{"n_layer": 9, "d_model": 256, "n_head": 4, "n_kv_head": 4, "head_dim": 64, "d_mlp": 1024, "vocab_size": 1134, "activation": "tanh_gelu", "norm": "layernorm", "norm_place": "pre", "norm_eps": 1e-06, "positions": "learned", "qk_norm": false, "attn_scale": 0.125, "bias": "all", "tie_embeddings": true, "parallel_block": false, "init": "normal", "init_std_qkv": 0.0312, "init_std_o": 0.00736, "init_std_up": 0.0312, "init_std_down": 0.00736, "optimizer": "muon_variant", "lr": 0.008, "lr_mult_o": 3.0, "lr_mult_down": 2.0, "beta1": 0.95, "lr_head": 0.00603, "grad_clip": 0.5, "warmup_steps": 200, "schedule": "wsd", "decay_fraction": 0.835, "decay_shape": "linear", "final_lr_fraction": 0.0, "batch_tokens": 16384, "seq_len": 256, "doc_mask": false, "train_tokens": 135100000, "steps": 8246, "dataset": "wikipedia_en"}
MLP neurons of a small language model. Each row is named by its layer, matrix (up: input weights) and neuron, and shows model dimensions 144-207. Each number is 128 + 32 x the weight over its row's rms, rounded and kept within 0 to 255.
Before each neuron's rows, "fires after" lists the tokens most often just before its 100 highest values on Wikipedia text that the model never trained on.

fires after: " ", " (", "-", " \""
L4.up637 [134 103 139 114 138 164  97 127 169 132 191 119 115 117 199 123 147 117 150 168 160 136  68  97 162 135 148 202 112 124 149 115 141 135 138 135 124 107  85 134 115 131  85  84 141 158  87 200 101 151 128 127 100  87 140 147 155 130 143 154 154 131 103 128]

fires after: " J", " T", " Th", "T", " N"
L4.up481 [113 137  94 117 149 157 130 154 101 111 125  95  83 148 121 145 114  66 141  97 129 160 154 142 114 106 124 107 137   0 144 144 131 107 141 150 118  77 136  97 119  82 128 139  87 103 130 150 162 135 140 153 147 115 148 136 106 179 136 168 172 187 146 124]

fires after: " to", " s", " or", " not", " un", " S"
L6.up461 [151 161 142 121 115 148 121  65  92 149 146 103 115 161 166 134  81 181 122 118  84 170 103 124 107 117 172 109 120 119 131 116 148 115 123 102 201 122 109 118  88 199 121 105 161 139  95 135 167 115 111  94 119 157 103 123 118 115  83  70 183 123 148 122]

fires after: " t", " T", "t", " s", " O"
L6.up860 [120 148 163 120 108 151 140  44 148 140 135 120 146 144 118 177 130  91 118  77 188 169 129  92 166 115 153 149 139 178  93 107 132 108 153 132 165 129 113 121  98 124 118 122  95 109  81 145 143  89  92 120 144 113 100 135  66 185 139 149 136 178 127 152]

fires after: " ", " trans", " December"
L6.up920 [154 123 106 157 113  77 100 115  77 162 105 153  63 108 139 113 117  77  61 145 152 107  87 176  67 127 115 106  46  99  66 161 122 169 124 144 133 153 116 111  93 127 141 124 154 124 135 146 124 145  86 129  95 139 125 120 150 133 192 158  89 142 123 159]

fires after: "b", "ss", " B", " J", " b", "ost"
L4.up179 [111 125 133 138  86 114 178 123 128 133 124 105 120 173 123 118 152 120 190 172 178 171 174 103 155 120  79  99 101 146 159 126  88 148 193 189 137  82 186 131 115 202 108 102  68 127 153 109 134 100 173 173 131 168 100 132 150 105 117 107  96 145 148 143]

fires after: " d", "il", "if", " D", "al", " f"
L4.up744 [106 168 169 119 152 141 139 108  96 155 152 190 179 111 115  76  84  97 146 120 147 107 145 138 129 161  27  88  45 126 121 118 127  81 122 164 147 136 164 107 124 202 103 126 140 135 106 146 132 106  97 138 104  97 148 126  94 129 168 113 135  93  85 123]

fires after: " h", " f", " H", "f", " V"
L4.up802 [ 94 110 141 177 120 156 110 129 105 105 127 133 113 150 159 120  60 114 153 120 148 141  69 195 123 109 185 142 151  62  99 117 142 133 115  71 145 139 150 154 124 159 107  79 115 134 123 221 138 119 130 184 119 133 129 164 122 178 124 155 149 132 153 165]

fires after: " ", ".", " |", " th", " c", "ig"
L6.up108 [131  75 107 130 168  77 126 148 163 114 175 139  75  68 136 125 113 126  77 173 157  96  89 142 107 118 133 147 122 129 143 135 107  58  77 111 126 134 113 132 134 140 111  61 112 116  92 179 106 158 166 152 134 116 156 216 106 158  78  90  80 188 184 154]

fires after: " Ch", "I", "el", "h", "all"
L4.up832 [134  81 109  87 169 120 133 177 140 100 125 113 122 188  94  96 149 111  98  55  59 140  88 138 132 132 131 144 164  74 100 145 129 135  96 150 109 122 168 103  58 111 107 136 140 114  81 144 194 135 104 149 118 133 131 109 142 122  83 126 147 142 116 116]

fires after: " D", " Al", " d", " Com", " com"
L4.up470 [140  93 146 133 126 108 121 106 129 164 148 159 197 102 113 167  49 119 142 157 106 154 136 112 141 123 151 110  90 126 112  56 109 187 143 151 188 124 174 105 113 156  88 176 149 190 104 111 138 121 176 141 117 126  99 126 107 124 147 135 180 142  89 107]

fires after: " t", " st", " sc", "t", " T", " St"
L4.up646 [149 105  90 187 118 104 124 110  86 157 108 124 155  91 169 121  99 127 106 138 146 102 113  73 200 123 101  54 141  83 125 112 107  99 161 172  78 128 121 133 149 108 108  51 125  96 108 141 111 130 193  84 106 185 147 185 119 133  75 119 109 166 149 179]

fires after: " D", " sy", " St", " Z", "D"
L4.up1015 [139  77 119 121 184 113 170  94  70  91 144 135 152 137 143 115 106 176 146 106 107 110 203 103 107 162 131 105  94 117 133 116 148 107 140 143 168 127 126 129 104  82 111 137 132  87 103 136 141 136 137 144 139 135 138 140 117 169 118 189 162 133 106 180]

fires after: " s", " S", "S", "s", " in", " from"
L4.up686 [ 84 180 139 132 119  91 157  98 131  96 105  74  97 180 105 158 113  78  71 104 116 186 112 166 175 121  80 156 133 137 176 100 203  99 122  75  93 127 144  82 142 177  49  87 101 114 121 120 138 146 153 149 157 108 114  89 123 171 124 135 218 160 133 104]

fires after: " pro", " Pro", " A", " per", " pre", " D"
L6.up615 [ 91  79 145  91 151 119 124 107 140  86 136 167 187 134 170 166  92 138 183 182 122 117 123 175 187 143 127 138 121  67 109  37 163 131  78 122 114  74 115 159 100 130  91 165 182 127 149 138 151 123 161 137 159 169 162 126 129 150 151 115 161 108  93 136]

fires after: " S", " o", " s", "ant", " in"
L6.up181 [124 125  96 151 153 164 107 142 133 112  98 118 161 176 117 165  97 135  97 135 150 162 161 123 130 107 152  71 102 143 119 107 185 151 145 120 179 128 131 129  77 129 130 125 117 110  70  94 108  99 204  56 156 123  98 182  87  98 127  67 169 103  98 122]

fires after: ",", ".", " $", " w", " "
L6.up653 [124  88 104 144 162 118 161 113  87 100 170 170 179  84 143 165 100 130 131 167 157 157 117 133 132 149  73 159  80  93 163  94  99 117 156  59 141 152  76  89  80 107 135  79 154 139 128 171 144 179 148 130 107  95 140 128 139 113 109  86 140 177 191  97]

fires after: " T", " S", " s", " t", " im", " W"
L4.up566 [123 149 165 106  95 183 136  54 113 105 175 143 122 192 108 184 121 125  92 110 139 137  81  94 153 117 147 126  98 116  97 130  73  78 140 100  99 121 178 143 148 126 145 195 136  76 108 156 128 196 146 181 114  46 122 179 114 144 155  91 117 145 173 112]

fires after: " |", " V", " f", " P", " F"
L4.up148 [136  90  97 109 125 140 131 124 105 183 129 145  88 115 164 119  95 117 118 141 152 177  90 113 114 115 133 102  89 157  76  90 155 141 155 130 155 126 120 101 150 172 177 107 139  94 186 112 159 120 106 114 133  86 130 149 154 142 147 143 164 104 172 179]

fires after: " ", " sc", "0", " s", "um", " g"
L6.up666 [102 130 157 159 117 131 119 102  71 138  94 143 108 131 163 114 139  87 110 108 135 140  30  84 158 138  94 114  79 141 143 112 142 142 182  60 178  98 147 166 186 115  93 184 199  80 117 169  69 174  73 137  84  90  91 145 142 176  94 113 125 118 165 139]

fires after: " b", "b", " s", "in", "pl", " th"
L6.up728 [148 135  78 114 133 187 173  19  69 139 135  91 155 138  98 113 117 172 188 120 150 128  87 103  89  95  79 118 199 167 164 141  90 150 139 133 140  60 126 141 138 193  91 120  97 138 109 103 111  84  83 132 173 188 109 111 121  80 176 138 144 195 184 156]

fires after: " an", " e", " d", " n", "ver", "e"
L4.up305 [126  82 129 123 127  98 169 171 152 125 160 105 165 101 101 154 141  90 138 108 132 171 138 106  95  95  86 116  71 122 146 111 139  94 134 117 171 106  93  85 105 123 101  99  86 115 127  95 103 143 133 130 148 121 234 165  56 100 104 149  98 120  89 113]

fires after: " s", " f", "T", " T", " t", " "
L4.up314 [145 189 130 119 150 151 145  73  85 132  73  77  96 166 109  78 108  97 141 147 138 154 145 115 156 153 102 103 115 133 109  97 118 166 180 106 156  74 142 172  89 109 142 125 116  59 126 121 177 132 110 112 107  97 128 152 132 195 179 120 117 150 115 115]

fires after: " s", " S", "f", " sp", " Sp"
L4.up426 [165  87  83 151 126  59 140  53 124 135 140  93 127 110 212 140 101 100 126 146 121  96  81 162 150 130 137 155 131  86 154  98 132 104 153 113 174  90 121 126 153  89  93  33 132 100  98 148 130 141 135 135 115 127 126 109 189 153  99 195 243 107 124 107]

fires after: " d", "st", " D", "d", " n"
L4.up367 [131 149 183 132 169  95 116  98  80  81 147 146 175  91 103 176 137 189 121  83 186 163 139  94  48 116  96 144  88 113 151 184 126 129 210 209  80 136 135 117 129 128  99 110 100 165 103 144 154 119 108 126 112 173 240 172  75 141 128 144 162 175 102 127]

fires after: " H", " the", " V", " M", " Ch", " R"
L4.up673 [115  24 154  99 155  94 148 172 101 112 135 126 124 147 129 114 151 136 161 143   1 163 109 135 104  99 184 191  91 107 104  89 116 128  87 156  95 118  68 135  75 166 141 178 136 170  95 127 125 157 157 208 119  84 204 137 138 143 185 152 201 200  81 174]

fires after: " T", "t", " t", "ou", " Con"
L6.up245 [134 134 155 145 135 150 189 128  96 140 138  82 112 104 171 166 118 157 147 170 100 123 136  83 165 146  84  96 140  95 126 109 124  86 168  96 113 111 157 102 147  90  54 113 114 112 135  73  64 166 114  71 149 149 177 169  77 106 116 143 127  81 133  97]

fires after: "s", " s", " S", ".", "g", " |"
L4.up473 [120 115 127 127 139 161 151  66  91 132 147 128 114 113 178 178  88 100 147 129 160 114 107 168 157 123 128 139 139 117 200 179 168 174 164 103 152 117 175 106 102 225  91 114 144 161 106 117 112 132 155  75  91 133 141 197 115 127 134 205 176 135 127 116]

fires after: " P", "f", " F", " s", " a", "v"
L4.up114 [119 116 143 187 108 124 148  59  95 122 157 179  58 118 186 143  76 142 163 130 127 178  92 169 147 174 120 205 127 129 146  87  88 164 117 120 125 143 176 203  89 152  78 162  59 135 103 171  71 115 139 126 108 175 167 118 157 124  47 152 164 101 115 121]

fires after: " re", " pro", " res", "S", "el", " Pro"
L6.up1023 [122  77 147  94 149 104 155  72 113 125 121 146 163 128 162 158 103 185 171 120 133  99 122 113 149 102 123 106 112  66 110 141 147  88 159 152 144 127 126 123 126 120 146 163 162  96 139 116 167 127 108 174 123 101 145 113 111 130 129  88  96 103 139 127]

fires after: " S", " s", " (", " m", " M"
L4.up517 [125  94 124 115 165 155 126 118 182  52 137 145  75 118 155 153  75  62 138  74 170 120 103 193  98 164 133 104  89 121  96  96 144 187 172 144 152 121 116 193  92 126 157  76 146 102 131  85 160 102 151  93 126  83 129 190 162 155 142 133 173  90 110  92]

fires after: " for", "at", "er", "uro", "s"
L6.up951 [128 198 120 100  79  83 208 181 170 119 113 103  79  98  87 138 119 117  58 122 155 105 177 133 104 154 144 161 164  90 100 179 132 147 188 154 141  79 152 160 125 153 134 105  90 139 167 121  81 136 104 134 131 120 195 139 128 127 196  60  90  95 129  78]

fires after: " |", " ", " V"
L6.up511 [113  30 160 148 123 161 144 122 128 138 150 149  76 111 163 153 105 100 143 162 128 155  98 174  74 143 135  82 118 136 124 120 115 155 182 127 113 162  88 148 152 139  86 108 112 120 127 138 102 149 106 184  73  58 126  88 178 204 142 157 138 164 117 146]

fires after: " R", " J", " b", " p", " B", "R"
L4.up72 [140  94 142 120 129  89 106 153 150 115 139 109 115 181 166 109 122 122  98 190 128 170 132 134 152 130 106 140 121 179 153 115 126 112 115 153 185 135 185  94 105 179 129 147  93 127 166 195 136 151 196  94 144  82 128 116 149  74 201  92 139 163 134 154]

fires after: " P", " p", "am", " D", " C"
L4.up37 [121  78 134  88  86 139 145  57 101 158 145 106 107 143 103 158 148 152 110  97  94 100 152 183  89 129 128 200 122 115 150 154 122 124 119 121 133 132  78 158 109 138  99 103  72 141 150 134 126  35 149 202  98 130 125 110  73 158 163  62 128 120 205  69]

fires after: " F", " f", "f", "om", "ig", " res"
L6.up935 [140 114 104 178 144 144 110 156 118 147 120 165 113  70  84  62 111  75 127 116 127 135 125 113 103  72 118 138 136 102 101 150 105 137 156  23  99 130 226 145 185 135 150 128 113 150 168 195 118 162  79 142 110 110 112 150 145 148 149 145 157 112 123 138]

fires after: " f", " F", "ig", " fl", "ind", "f"
L4.up183 [101 150 129 181 127 126  90 159 100 139 137 159  43 119 119 167  98 138 140 175 190 142 130 132 121 106 124 123 129 184 167  85 108 122 140  95  86 149 167 182 133  85  96 102 115 153 160 178  71 139  73 123  97 122 180  86 113 157 151 128  98 100 134 162]

fires after: " pro", " Pro", "ry", "oc"
L6.up392 [137 156 149 105 189 155  94  58 151 140  73 125 179 165 129 146 102 101 132 132 188 125 125 129  82 139 126 130 132  80 112 114 157  87  82 124 191 103 169 155 121 132 106 134 212  62 133 148 190 153 114 113 112 135 183  86  82 148 142 105 145 157 175 145]